Weights of a small transformer language model.
Size: 26 layers, 6 heads of 32 (3 for keys and values), MLP 768 SwiGLU.
Training: a variant of Muon for these matrices, 231M tokens, 7056 steps.
MLP neurons of a small language model. Each row is named by its layer, matrix (gate and up: input weights) and neuron, and shows model dimensions 0-191. Each number is 500 + 40 x the weight over its row's rms, rounded and kept within 0 to 999. Numbers have three digits each. A neuron's up and down rows have the sign that makes its largest values positive.
Before each neuron's rows, "fires in" lists the words (lower case) most often at its 100 highest values on Wikipedia text that the model never trained on. A number after a token or word is its count.

fires in: "was" 76, "is" 15, "a" 6
L3.gate159:507523546528405490475441482490511527513516497479428536496481476485467481608486513428454441465454472511522483554519447456555488612518465455519461499522499490523483517533504489507426442520463435377531605494481461508454468513456454433462495557550454464522504455515541475508478482451541479509510520480503524492512472561424473499471476455536524464506539476559462524515493484453575519502488470460459459542496607468539456549485559487469451526500478554616509514461533480495455443522490532524510524555511460494491424442573514536484497463406468503418450492526488496488499497464503484504
L3.up159:539475526535471531517480495449509510522594502494484579461475525494446457541521522430474452488509444494514385553591532432540546624484470503501485472509546544508470504518545470455444477536453477472520562426487472561503492498435475472466552535556451504484515469526475472522504520489552441584485538476514506455457486551507516532484519521559478503479525536498496466486540476477520541596446492503545460529542595504549457498506556557403490473531492582603480546488516512479446457472498510480508492532518484484491476479534565526495441449403422446504471545502509497554521471505513497501

fires in: "men" 22, "women" 17, "glentoran" 10, "glass" 5, "multiple" 5, "home" 5
L2.gate505:512481489550501502449538497491515559555506508502453408504436478478533486543503511555402509565473482559462490487547506482466488502520512449598493485493533523465522454520503481475561474438428505499545559498516425513405360497528421560456492530530471478563516448530478541495488498504530489459498444600436519469513423497546489510506458456447470456460531515457553464475505506486479504502453509471525502506525413457546481438515514513559470423482532468545568500439503462554576505575461489489479500518553540509482517480455495476502514492411518497484482589541541513519505464511442543510
L2.up505:490497420533515560438458510541465465500474503396477414566485471417405564562475476540554519507518511527490488469526488417456548513538515453511490520517548495493483475553440517471490562482508539436490429469537420499490465495518457493564468500533521534507573460529556537490536461549517438523531513569502491444528471450482497476530486570463492457480573526407535492523536482501501568494499428484562494509526501498567477449536552440533482517499454477544504534480498530502533407460454472406492519460566523522515561485438547493483482495471542550470479564510553516452475538486513459529

fires in: "he" 66, "is" 6, "it" 6, "this" 6, "was" 4
L10.gate189:541439462504510488606462477555473529462464578497563568461445489505480513571479591496509549434469533500493518533485514486510541529496562482480420506550511503601487495526473455419468515439444560399542556536448522509486503466450485515468471541483451509544518553522545520454473472495517539514542553522506535462473432510467398501483530512498522528504489472502445493484427446479543492519522541444530400530465502458531505538470524479499464561430478456505568569506555523458508513416524578505513513546457495504477475491506597514506536453432508545532526538532494493520496442522517516506
L10.up189:529465462502473453523422520523501456466477426478531461495483437444471541429533482480464506443535515546485442481556455435538517534499512431475511498487472516594512558462476493486441441537471447418493556553479574598512513447492548503550533491472475449494483498455479518506523538491526510491543494502537521446501462595470497579412493458528464536568448525574510456486512540448571502496521512526489451543540534535527500483402524530499492486517462507518533570488502499458485554424523579564457516445444457543436466441502530518541521516534468422476471447522512464479558538517495526515

fires in: "production" 21, "business" 7, "businessman" 6, "construction" 6, "success" 5, "working" 5
L7.gate372:477507427477413473542462485437464537452534503516520477513538523464527602445489523499490512529433458518487479456460543467604466535520443503543438509527448477498516532409493529473517484519519440512535521577546507518426504496504507513461497493524463480524576529499530522470497516439517453456507559533488519550442490505511425478488497492453488491491425514487562462469531463507548570461573445474522532458438523481572527600497526475555476465449507513530526485547458505461469485522494498484431524441468530500573542498588482469453486489501410530464590550516540476532453428417524513480
L7.up372:463505430487421482518464472426483531448516489529515460535536522469496577455489530511528516548413463518509484490493515476581494540504433483497418528530478493459525531442484515493557502513534452516511520579538495551452538473467485522450516509552489457522567516493547501468511507415539445479488556508481526572452495514496445484502459491468482511487456515504539456479538451495533577469565437522540526456439516472556522571505558484532470446461486554551520476558434486445485458530497504488431529466472532510594552507628468462486488483470438555476569542502557495540443417429511508455

fires in: "business" 14, "market" 11, "classes" 8, "election" 8, "businessman" 6, "classical" 6
L2.gate105:517576437506471521500509456469555462453539498557534470535473494468537491536435456516534551526532528476552482554460493489474479524575445460559526443579576445534508477493503446502540430498429454480552493478605492481441477507458510479547457533433537503511486524523453482576493457495466511452571523453458542493420504520485515513476471430479536517507489483462539469430529452454528543440450402526547503497488520516479477489478547469580429486507519482478478451465542555508552525456508445525543529467506485541456469502514516433575502472414517470493524500512483553528542531389467459457
L2.up105:549550469501463534491513423514498492486583525606529516560457518465495468565456454517519519555569511466504501552431521499537459514619439445515534414593537497532519519446484490490538512521467440512516513486544483456453460510470498529513462513432547532425505543484498531551489462518496554468536551535478521484448516488526532515481486445496567525552514456495529479398509448498553504455433430487551567457533514501512519477441553489531459468531490452448477477452516526458555494424503437530474499484476477535493493525471501447524545456465536454529534521529503542612513490419509455460

fires in: "robert" 12, "david" 11, "charles" 11, "thomas" 10, "michael" 10, "georgia" 6
L3.gate539:504485552502532520452528536524515571520482542471522482440478501522532514500480464488483525470490510513528472418543511428510524521487541514432509551475454524510489547490498492551469518416460564515461473600432492537453558547480575416513468569547413535570471444589502493508475477500476482487551473418500442483562502559556531494481466516431494427499469440476538424488476428552515455501468494443541533492498499498462596539479439498582547515535428446411504526484430486497504477526473496473504508469498451461510525528517481608496497510453471511528495448467547500468478454486535453486
L3.up539:454484559492550525448535493479483527523495520415493506485513522556534551481518503534510557501483495460481508453476509418562511517508524523427519540507473512456474601483465490550569517535497579469490441575413546511508552502537532452562467594513481597533504384514492548542538467521476485493489500444473484525615513585504550456462501554385530434493445451521532471525539516518497501501452470496517506503541539449494549543507437511550570512506460465451538503483417484537527509517493482495533496511528519489553521525528440597500472457489482489535452496432534512502491514516509465451

fires in: "to" 46, "of" 31, "into" 6, "from" 6
L8.gate599:501476584518573534482474491431597560535509491410507439445503525538483478548529458517479562538484487490532569515509498554468565499474477454473470537513466482421524515463545518493517534574472502513553482447486434489507491520470519426482452458403562542486549443545471505472576427512519435427527532551474536488467465449472447566503574489482553472487493470451490507439521564474457525532544532515512563462505442494420494463556582475476510466475535452495553492478520491528443549542530540491533475481376498451465542497506466458524511557481512498526493498485497486471488457491523439506
L8.up599:473384564499538487478420449508590530519488507473452491506557505555475514553502483580478547561523500551440554459538488556453590549498470510451480506476452481469460470502539477453550563525468512418514486458477455514495439466530513492452468474525538467506532498567466550511551453487537443437487476534502476425548486459488523540513506532470511466492536446424462458431542495548464541482471539476510562465480480422477543511550517499581449500499497533506523513560469541543439596499541481499576543530416464458445513483527472507497587492451502506511503544531460488454525452492509472495

fires in: "men" 22, "children" 19, "students" 18, "women" 8, "members" 8, "cells" 7
L2.gate140:452516483512469478447515541469468484532465473469482492523433501454476516479500483511482555508545474531583474451532447465452530561552497523519562473550518563520459462590537531464482559475449511540551504573477462537496464452540485481477469491551454403528504504551396556454474494465462429475502431552478552557514556539530524522537510448556466419557508550494572508514509458553465557536547455527517515539574500430552443489508470464559481441508471543406480509445515464507523551484455503445524477452465515485515448540487536513499518563490570517483487480527525553462430464466447495477
L2.up140:470439455506512437445489516497508425465547512437494467486496507504519523507490542532467469538489547528486491494500558484483435475409570457472488515481489524509481471492461530480452591487473445539507509558442498553546437522586444450501438514542480439461506482508500507470525550507441418570444483505494563483490577420454558511517507502457498406527478510503517456476500432545433513538565491559483492569555563461494500499502468474499540458479509537504488531513497443499537475567491447501531530497483553527471496498538515512475539461406571480548458550467500519516381422478488598485

fires in: "this" 50, "one" 13
L8.gate497:510513401439515508471516541440550512488557488447522539529438497465514475397521514520568510419508540488491547541522492575579555486464504474492487554521512468508527471511565536497499466567441514490493528490544492492459521439464499466500463547474523484539561569507548476474527509452451517499517482481510426549531519542481459500534464492529559456495516532515496470430571493534454505435483497479553452561522556499496537464517525518514578437543452532505485520517464481487519501523485475453488497503467383507528444407526504487576465527445502499486391623510490474537510444538516403526
L8.up497:474571388521513534523571509415532473509448492530529561498461556548490510483510432474482500448549509508486474445551482475477475524491476579532504459519533501502556529504420498511468489530461471426537571524570517502475528454481521525520454481498540521434499533415496531493420549453436477503504515461515488548532479497570521471603508494473522530489518454467485523438499426528522518502466487446566503538504567503535523523495461491539500504518480525527544498520560451465494466567472450503458554484473487559456389507564478518584486548488426518417465507443498437521514570553487434513

fires in: "club" 19, "was" 17, "town" 8, "situation" 5, "situated" 5
L6.gate609:480519540532532468521487493553443587493539512527484477511579557464502488503531503475513514430503528498516508545513468496497525509488464422471508437488477477578455471556502479538491494499504516472518489508534428524540475450477487537541566473562545591559461390466537438480437492547501443474478501531471500548482480539445449440464517454471555477476569484503437453454526442472450599473506503552495426492619557432419448430454458468524510527554480522527455526523493477474462502563464537501496472512467501484563540472464471466448523507413491438491497532481511525464548467523477438526
L6.up609:443520548526476450521477490554464598527559518491516494524586485536484464521523486485460465461486551504564582542514464506527494468541493431483531459478499485553483485492509525545470499571488505454454494492551464507531487436476510441499516507539552535511505391463569421480431478498479413499464482478463516527475489525393508430452523463488561460481539499490451478474538486521461573494493468557515458507567516446432441438476485506558552503519508524594421475531493509513519455555488530524455487538480496542563538500477509467485496495422462405482495517541505483486430468477391458545

fires in: "the" 47, "acoustic" 5, "carbon" 4
L13.gate553:477456580541502504515526518503456524544489518498548472422473512504572502569485464572559434469468449438480529493537519480515538482580511473495511538496508464496499500533576537545522368529528528557515499522526548494525432484524489541509528531468499558491453494452483570486511543605468567535473453485470505451473457492572525514537483507502484549496505486570520481504469532505527542435450519499451555486487455473520470531490502447510525506504456433571371513514526456501545535439509493557456455541491483548433502540478444455533533478506472493441590405541489531503567544446511496468
L13.up553:531474472532507475447555474574547512538513486483432501503582457510480496553530487536542503566548551442497451486485474519524462552508444475471483483518540541547465490530485497449511535547455476496536491505424508508497469443473491458486460527511510395514469489500497543496537411489467442537463570423531527415493472446496532494503559512479542445466532469490488511463534437549546472477528468451523454519521471485430530477449533477437544583493447529491441479509543491493518534466507513501452462554474564379470518484499453449583447467522450520459424476531468606588515469471535549502

fires in: "father" 23, "mother" 20, "life" 13, "wife" 9, "brother" 8
L2.gate491:457471456443471527479577488466564589443538518488413541481470511449508491564489470537561532544451558572487464459556522463487504558537529525562585471489536491468488501450437481540513535506441494504417437511512478507457488485491523453478490566478543500448490497561573454541454467507503490509480443503504539519463481472458520435543504467541507510565538550461542470511501425552541504445469473515542498511500513496548505502541452555544433515483460443556513538502474515511484450522518466492547448458439562527536467442422580476529544482486480473538531512379492492461436519505425451507
L2.up491:473504502446469545445547496523544511451520505524398574458496517456502491547476500520590494544433481557424500508490522558497508529576470533567490527452583535485463449543494494528556566515463497546424503506550461486484461532481530491481555571468521519462552511535509446552443461482534494505449473438473558521469513485540474444466465503489490527494523514505516435516519404506554517472515489462546427515481501470521520541550471530497466498521508424551503536455476506524467532517511476528476417474445548599512452446453537525535533452537476518429571425406491521471424518520479435484

fires in: "an" 37, "a" 31, "is" 15, "it" 10
L3.gate401:457437490518496496493448544482517494479573499469481526530489528489491466563520539526531522503499526514438445594466568468527512547482471464485502431516543546517400508568436492524433428475430501437511547502434503489546479499476470509528515473501493524558529530453481539465534496518523519547509464545497434492502419585484469495556550498497425483463520518527498466453451468510553506490508508520479468614514574415512528517519445500440468593525534570517541472479533490535457483460481557494607471530481500514498502507505512513519520485438513564435470582508516527531473586570456428464
L3.up401:523464456487459464534459536481545572495559491455484532525510513479485449572534546541509527474506547533474481591471534478520487583472454476498474445516495531438383512561490512537467473483430458451532525540435485543504447531441505518537507503502525500521603529424480536524539481496513507531547481518484441537481385549450509522569547556499457532470529529530523470488447526493541469520484506480496482623520576451502511517492460467459434560486537544564558479513567468508451449490467565485570474522438470517470514462476482542528516497445537513476494552549499505546458568491454468456

fires in: "southern" 14, "western" 13, "international" 12, "land" 10, "market" 9, "country" 8
L3.gate701:524554428481435467495540504526497484544519475524516485473504562529521478479488512484541465505529482459494471426590462455419494513502462456534506565460544466481461485422427422459446535497506455507436538478508500519485508492478481534473499486485586523493449489434447484563439529444482470495497544525505518553520487435512475465489539427545507493522498506385478558609480490482538445468496498510523453509496587518434545569468459574467480466531583573519533523457471478482511475498447461537480419475473522458443560474509401473450543441531483456509562556479491532505494524508482468525
L3.up701:523542433482477476473521501525468505526518517551499483502506597503575498506494448532508481456548479473483484454537478472464469536525533456545520538466500437497445515431467464477506574478560462539452527500511500529468575486462486597503483535521589561485453496447476510582426495432487441521500576516489483554529450415472503470477524483574490501481468507427481545616451491522517465517486483491532501520498554487436517575473450571490461510528588564535514492484458491550515486500471445498512446484472527478473539462546398427461545494564472446478544522518454534489508548475489432557

fires in: "career" 26, "business" 15, "new" 11, "out" 7, "relationship" 6, "businessman" 6
L2.gate747:477499518503490540512559502448474546514519483539418554484526457470514523486491548523527564570441518536567494513546513563550411529545475469500580527566495478563508511471478510511497476450443443475558487453511552453481473466509533495483453500505530524506532458484482517576388508474546484467485498545472539542429482421411513466526459527524490527512420459478570480495497468424546604448428518498482559482409470490574481546470475455550410550452461460492488497481509516498557456497528443490480549504502529443572489507497487515508523485499467555508495509412528464472438518469468482532
L2.up747:461479517459447501443541515438526541514479496527456563428516451448582535474516502506528519496444545539483494513501541581520435544534502461494488522545464479583511552500539493544525504520510363517475504527592546468514460563435496491468522535499584509492512498496531441535414457433503520385420457502448522514462496436447520494488527501444489502514509467519517435519487498443547480463451507474507510473420501508602486498486513514481512502482482463521486500451502484471540536565455498536514508518487468538521606502526505490493497440481555600462531487446438508484499475514441408515

fires in: "most" 17, "was" 14, "became" 13, "as" 10, "senior" 9
L2.gate600:493558397495500470477498559444484535547541505512584562526552442505514508505473530480585551476526482458511496536483497520486504573448495512522522537607515536513470532443488494461463448464512521455490502431552484492449575502426501527481483485474438516459445467504543531484469488487595475475444515439573501380473531477455450477517544486522454532485498483480535455437491553488439501581487450493543460544469451560458475463488485478533458478524464492533579455507458480536505438531430547454477493520556525523589526460499492554486505508517475483573484536460482485481455523492448489592
L2.up600:481535431479491487483473558442509478528540565481560540562544481508461534532435538538584536512512472493533487502516480571514520557491483460535503509587550570483487512462478490454479472487512494468458489417483495499509557526438496553440475520456477525438445449506536497469465488478567490474422527459549492414476478481489489468517535473519469535513520499519534437426533536444442504567514429530522416556449473587471502446466518499535503529543467529570568456520444465574477465553453549505474459540542481546588522500486484526434489506518436476502526484453465479413445533479439495550

fires in: "at" 51, "near" 19, "nearly" 6, "a" 4
L3.gate483:447456532466474491538482531503530558561621526383443465534491540490466494490468506510454495487427534423476491465536486479500522464501452521555490528497443574503502494594540429472503514518457489536472470480459502465422490443502480496515515501520496515465465466581551554501522445509546478473498527495494524434460539517445511468519439500490518458471460458489480486460527521496425511499421524557513503478535408482522485556549585504528519518535492509485530531513532513456516490433471503510497473544451532537421503528557410434465477507462435418485497551491506422507473469569452391527
L3.up483:480418487490485455509429493477493572582538457428493496488451560497556424471471532551486524548470488470452490492565519459538515511450451436563509580556448500451460486574520489468566531541513511520493493511487497507445488467487511500571537519523489539433473443550531517515546508503503471434501533496476497486461523469418505439534486518539499456515475436466471492463519555529457529533509478590543499477545437460512499555476573546553530562511475481420537529558540517485476489452513485500484500594444539517451489460492493428421496491466470442493534572531462411494478448503484415547

fires in: "way" 16, "goal" 10, "right" 8, "running" 8, "fact" 7, "personal" 5
L3.gate751:484477439526510516445492460476462512415471531354502468573497493546466432521492497519550508561431568517561496540505511572481505552471531440512495554507495439500468541499477497428462512561459482525421474509547549466492526475554430489618470510477560568440514497463541486524471523483493497517465456500504506403433415467452396441460538536466466463544540483457498469474523499476458421441478515502527557499499478503497519586530507454530534465476455526501504505498462482596461494529543499514462477524499476528540515476517526560508526521513497532480542536542487568520474476518511542525
L3.up751:477498484506494504471540484448521493435489521427516527474473479467517494553567466527594514558430556477467460500539528603563496527486519524453506513432496463549516519454524515494518525539450502457452485492514475483513487488534431453605556540515531535491529540476531461512461461467535503515478496577538485426464475474482361473425506497460466483542579489501533498494490508493520419499523504532562539525533455567506511558521461465487534436418522549593517457531464454570487429544521441499526486586459515534511479477539489583477497512500494540465494531514501505457560494442527501579

fires in: "the" 56, "kirkhope" 4
L13.gate363:591502473523496464497467512539467578512477484485497448466516562527451534475493466492543522491569488492506505457461538490446439441491463518529466529518464466518514533511473514531402460453543469529462525548509543551566559508557493475502563525569497413579517548453506521452518525530412552461533517405483519503439521533545529559497516465512485528482493492569473481514557504468542549490509449545477461497486528509504527511464465447445530522566454479527504473510510480512505472473564570558488598540467516517533506590500493608550568427506479578459547485547518493443451502512541467570
L13.up363:512431533473511462463509497526545603523487532500462543510445555500493512482498475521492563490550457452474462502531520498548505498545490461516512407491544513462551494451512516498538518416551505468505521441440462550507470517475579469540498562559464488528524564588430493553569481503460477544495607504471467506506507448547480548533515499494541546484577492456496456418524552519513515445489508497507428480569532561480503502525496516492608562491494620456431548492499498484532498559475534561495432506471486504451527433468524522504463459476516416481507503508432523557467453513437515484

fires in: "david" 15, "michael" 15, "mark" 8, "jack" 7, "lee" 7, "richard" 6
L2.gate495:527484528472448478497504520519514517557488500484451463454534524466525579476489498462434547520503576530547521462487492495562501453475541546460579510437472494443531487466461564547462519545479541530478464469458492590456533534490547402546471584500502495526463421482519496548455406536491435499566502504454436464543550524510500508467487567462457496582524506471479473607511480504537469502453539531476477436481511535490532559504480553553522515537460465478521475488429462495471496522507486561503548469421525505530578484555505497482426484478460510530440451519592503528442442533523458425
L2.up495:500470521468463483475491504506479530559473517488425495391541525502506561461492440481460586507480551522515514434498471497551452509445558526473507512432465424449531526471466560531459523511542540533494479493453504570457524510436557471531466527501522489514539366459498516532463463531490429465538492484462455478522506550486513506451454564458492472566493488478513467575499478489516497482475535541496490469536555505520552558522469557597531515551505503479528499463442462480504542497465465584502541467439502540565584496531513511498404464490467505460418449477568469539451454514471426435

fires in: "was" 44, "were" 24, "became" 15, "are" 12, "is" 4
L8.gate192:498503461524506509482552436509478490466531571504583478535542482488525512577527555478489496463518428465491410525543473437522490533460485488479464474447424519534483458532449520529522426546479544435500472491474470485474522460450473511530447489531481426459455561494502496534543483466518503436523474427587484448457432526471474499444536493550468511563533494488505541430446510465496462592497491477506470505526484537435482499430481505466558491485551571587462468546456497502471458567518519415471569565468501464544504536472571490507448486420526464530434477454510488564518500423463466458
L8.up192:507544508484476427520494464506493484469558494492503519500487486509528490515507555506475514473460498428501473504498481493529498466459535522510555520540459524444475471490428429510453452537506481535490515473489479463531567537453559471410431502579470565437548480511429512573461534505512474542485506498617506455465522495463505519467519479472485502578498518521530518436504593437455472476527455475497419641505438523525477505469505493492481481521553567586461521528519467526454379524500575506486527509555497558520493473429609506505443494479501505526514544493534506436495487512577426512

fires in: "this" 34, "one" 16, "these" 8, "she" 7, "there" 6, "her" 5
L3.gate182:476538420407575586441526553426528482518471527492415416463527469479498510441527584520508557514563489457487535484481511477490448542559478513481532446555515539521542501472424577523483475476529562456546552538529442425477529462540455490533474476478535547504564552466508478521498546499493569514500487468494452530482493515491491497514488519466487507500508437450548593433471591508497534476527561482518503516460499483512505472537456465517496498468428523504479503556535489572504532458569448446489537482508450541467435419553541481593468518484522501524495542462474478498520552560547452533
L3.up182:488501353440593612433582483502581468493463559486479436488499562472513516440548557451470524492539549485493525468509546469510468571469544500486456446568493514467494459452465543505512504468514529463471516532531502492498465485550475474509516453512540574513524532451559505524411480479529540555522481464504482535491440462515473470477457481443496534509464457451496572508443566474507451514494607468539441524510518529494536523514479500520520490505456537531582537538523455529507471511571501487448601546483486540524480505525498504522480542494516534490476578451509503465525538607516492495

fires in: "000" 26, "million" 15, "200" 13, "cd200" 7, "400" 6, "cd200r" 6
L3.gate527:450498535470521570469587445368533427526533496457553524524478490486488524551497520504472505555503462498540442515526571467466481541570537583571518459421542476509590566509486491557495532459447463505560536475554512502532469529470454447526459505491495543524484503492461537523406572493467474531439491541480557467468563517495508418469537562578481528472488517466566490470424486519493462470477472517548602483452496517548460503505537548505495516539532607485519555531512532540479544445516473476478521581496536464513464538499445546527507532534520498490537458480485517475489522517470498528
L3.up527:430535525448533560473552468396502456538460471427530530520547506496457564551490548547453449552517466495519499543536563494476489572523536556526522506438522474559570547574476482520507524472473514455509527468543485481511502530423439474542418532469515570500450524493475493532434517495484509472461497531480505484503490493466525429447554517533445527485465523490528505492407462514491473483469467526531567481489477501506499502494525568495496565554545594531532525517530518548450596456574444529469525605477539476487429553522429536495532502554454495434520461452491502456456561466496505529

fires in: "000" 40, "million" 20, "billion" 9
L8.gate504:489522557516499504470519525454462488469467509490518417532524457472540443479508502516478511484506367537573518520449486458412551526537562508513514458469434514432478486467510486457490506413551458460562507525549502430458524485491503519556562558478549475534552554530492468519495435489453468530453471542518519445476500449506541536557465522504398524512510551527521466508473449518532491519465439547532534563545454483455527551533596491476467507491604555461561451492483526480494491554487449483476487503553526473558498487509493569456561496531474514473547533459523532483495506530622501576
L8.up504:484509496548506532492506499471484467467473550471534497562486424507540493455491495524438514501493369586539566451466483407465512527536497504513576419513466520463505484457492487451467464442510448525456499530491472455504479519432571544506506512465519457487515497545517476586510420473524487555481469500473560454490473515564550531568490525517398528523475514481485451490482508495516490534492467523481530529513506425418570453530582461446525425463562590494592554527535507488569531470511493503489532508502487477535503492477516540457567501442505465470516514436524531463463482501567550594

fires in: "million" 18, "000" 16, "billion" 9, "cd200" 7, "cd200r" 6, "200" 5
L7.gate206:545544500527460521553557529511519438502546534460540470533469470481508492481483548542486460527494480526474578554502499537487489490508480579507377554455515551475538482480430525483541503391561517530535581486559487509461455546505402545633455548490586483588498520534512508497447504491483494495433467467523478475453550455533520487567560514536537490468496508476579515488523462513460480468456455475471501519443464471535531504522491515487444541519459548547523514537484539490495602536545437488468556505505508462491492490497401500486487496458514537399503447442457480538486522479497497531
L7.up206:573506537527505507528564495491499479573478566482504465452490494494495441559473427468460421578463496557499556509533532553474528380571482519492550504408577517551588514458463514476492487446551414481485556526532552554473515474450451520564526523477478509575559493452491536500435456519478478448477512519477589558513511536490485518558540483529441502537489558517442521459460472474480460564441510484528518486547486513492510473543512545504484463479496506546548454571507511417509561505524464438530487490453542542465552508532427475462527527472526465490508502447572498533518544518477539476

fires in: "west" 23, "north" 20, "southern" 14, "western" 12, "east" 9
L2.gate53:497522495477480491438477518508440525519515530509533501484480589574494532514428559487608501443497495513473538487517511437543460531458451550465505474489488508473452593479540391489495534568542491540514497465482478516453483508444470506491408542471504499493475435452445504566492544507478507502499504545473485422559471494517624579467488540517409479468540533456482580563534502477439510442547553499544489524498502462444558616493506540513455508515505555497457569501424487552500525459472454502514488488533490495506527428531504453479464469522459507491534492536465523527554511519542498585
L2.up53:526556481488460478448482480500444498579507535506540513442500619573504495505444540477501428403543482534471558539480453488513488508467452535509462478481482495473450554496577419463504555579518503572545545451465509552468471483480499457518424548454471521492473445460518503502565491517476510519510505479475498399539483512489608565474472535471442471471582532427461533536540504468466545453552540494528474505494474483439554603554521545521463508488514538550453566502429499546500526467467456545514479477553497480503511442499419438496485533461503520555510493471500508514545531523518477521

fires in: "in" 34, "into" 33, "of" 18, "from" 8
L2.gate166:467430555532571461477510516427505484476572526464534558509515552552464536508511470506477508542436443538517538498564462492384553425488560513465527493466498453505485561519466514486511477624547525476530469458483489506520513508497521540544538501482533470550497500506426489511459528499483486494507490562459502469582478449449550520553456533487483511492459465393578461503505502543536504469468557453521494482503499484515476523511509466510495520528537511546585551497510480569494486559499469513560467425444457493379459512502561485623446475473540496506500426542503522542458498467491475436
L2.up166:479446498501550583438499446497563506551511464487573473559506535528458571496526482543481612584498472504504540514560504541480516529506504459504492496499520524497480486548502460484488494542465556485561465518528517528520508475510455551575477434500461547502502533501494492464423512446493525496445387489475498518590521468488555516478539537522426384440506390456475486543528493498479530451508524438453548486499515516537512507520579461465476505491557510496525531451497458514488592514516540528538501409448458489440504518466488493576449505485563509475494466535464452520399563512508453487

fires in: "a" 53, "was" 22, "with" 13
L6.gate343:489463477541520544492557571447458522525501474476489550452437492527477442455499528522476522520444500466563508497518497503515486492517450509483444459514417516514451547456480461526553493496502643473503480512563480504500492577417462562568546523519499476486590464478591447453555459505485474452492508436541491455470425510479443519540520492474519513492547416454534501532483465519511497555458449637516566483579532444500543464537478462450474552483508452436485494508524507516492585505584474479499488512488509520491520524529509504452496590513502486528498464432431481453495498547473470485
L6.up343:469449465546525562484583518524497515509483420474524504502512470474523517407480504481495502513447505443579480559434475482529487424534495559442500482539455436521420513510509545497432522471525568498480474518544538488525504520457502506507497481536462411473537398443566438475505386516478500398572494445489476518483488436493488548518506512516506533486497425484474527433509462488544547522440504586562527484588439468481441480519510505551463539522499449436512446464543511540517593496507492526506541444442481530489491491527549477461532531479512484484495558497439447463541474494441518477

fires in: "it" 65, "this" 31
L2.gate138:450509512479563515561529488517503459489499435490549560489557500441548511481506548351456508445488454489453524529503489584581535496530496483482515567503474471487494583498442515466503574525489547473508552454488525452515569448490464475443484514480527486611558514566524525453466505451515476528446510529448492564436482475509438553445506475486509500527468510554488427492478499491528527498534487524450495493544571479484532461447585545473428474502485563456565484534515535575470453464568514508517479528493480597479533502495506563589538541449505512480479500524480512515497523519517431556
L2.up138:536559417507490485540472462491501519455540464560575500582518527506488501433511521521538547470515487452481532573537495497544523584519507476425441465535533492522437545482570557501531460548494517559459511554505449562484495483467503521526445469473518449434502524471455464527553496494478519580610522503503497495383524518427461514437518482523509514404471433476464466481526485415505504526467476497477482537412518549581519498469516466486509487501464555518474502422518497496485516450522461500492507482460542574572507416471494489513461463497561417507488423532562498529459494519460516486

fires in: "education" 23, "children" 20, "mother" 20, "father" 12, "wife" 11, "life" 9
L3.gate312:502488441450435545502495485527414528540511488517404454476487479440468531531474524520472487549517606523490472501576474492482457460566482526530523507504516481527521463491471539488556612451415511452464417491571539475501495545484496435467495556530538537490527479605546515481492554530529524544483504494504470565482488461514499463552461490514446511524469470456497475468510500520467530533545508515580442498523606503501453464528479497527510458556518487432516477439478528516540438598503495500525501512402528509550490412529538446510519508477521502547515540481505513410435434541476569521
L3.up312:547417462516425534453485506542495517540498466507515486461537420487456504503493503464495537538474553548486470486497560520551523475525487543546421484460499482484492464416521570527532561436474502434449353491512496516471468496410519505524446569508521453457507522543515521477482519500514566471456470471484487531467494489448481468570486479480466502516477525568485413578497531549456530511533520498546512539502492448512475523532469578489462455461514478473542479473494525544437499481565534521511443473507575534551527503501567473522537500430555529480464525519450461542435369496455580527

fires in: "one" 36, "same" 19, "single" 7, "seven" 4, "ii" 4
L3.gate387:462497428519488515507549517443583520559490492442516513479482511536513460443459588463541474497542526452546417478547548523552537508501479532487527554509480470537496483481474539463546525542482387544438515454592465461496537464510479499551414476435459548532493503421543462449472481506487494544445594518499505544536574504520521420510487499491526415502438501457496561459505529533495471479544540466598489560465569502462417502546451488588544495465498492527536480520480452576516504528533504535461501559509550558531492515509498491466499501507481569441493509518555496473481481533423491507
L3.up387:475513425490471513530604490481568512544481545473520528527458447504513513510470576460531460512562487421529451490552533544546509474478460509460509554516468522506516483454492519464561523601428443520386532449584486500512508470495478526542414527478481527510528524469534429454503486505506553488459584483543500525577555498516516449524493476494530408489471501476506511468510517511538486464545588470599478592448498496432456526556435504555572473471548492498533498563492459560522532545474463545496528563495525515501460520483504464503510470472495549439459538501524460440484463516433509498

fires in: "california" 15, "a" 14, "club" 12, "sales" 8, "turnout" 6
L6.gate250:494540594522522528473529597554469503448456462436542524525477485538491496427481515534512419574468486453459563467478474495479464561575472541485444500536486574485491516541493496495464530396534553488552487486468529506553542447536447472549466533562479445487501521521512433546481546460538530550507500468521468391497561554479527526529535463539454486468489512503530533481604576511446468523479571552410549534506490427463477506519416436445516525449481534490522492505468456493457502507586510505540531486518496504504475542444471502478516516518532455557568523511473495515551450509505500544
L6.up250:543498549481537608497547532573397486479515484429485524476479521496496516441480516498512432451535497487432527526479505476553498465596550540520473454534477550450507603464516481422456437380506554491509448479466512480528426472575401457505503526508450439480486479511513449494510532473528504540533524448499421477509490511494490563500621512525492468500469471512476455442498543486447512535461549510452499531501473485393542525525499439470471497472555531528480478494451457466479538440515508484575525459514471536492512567433503499438506526504497462502526563495485532520504500513540485547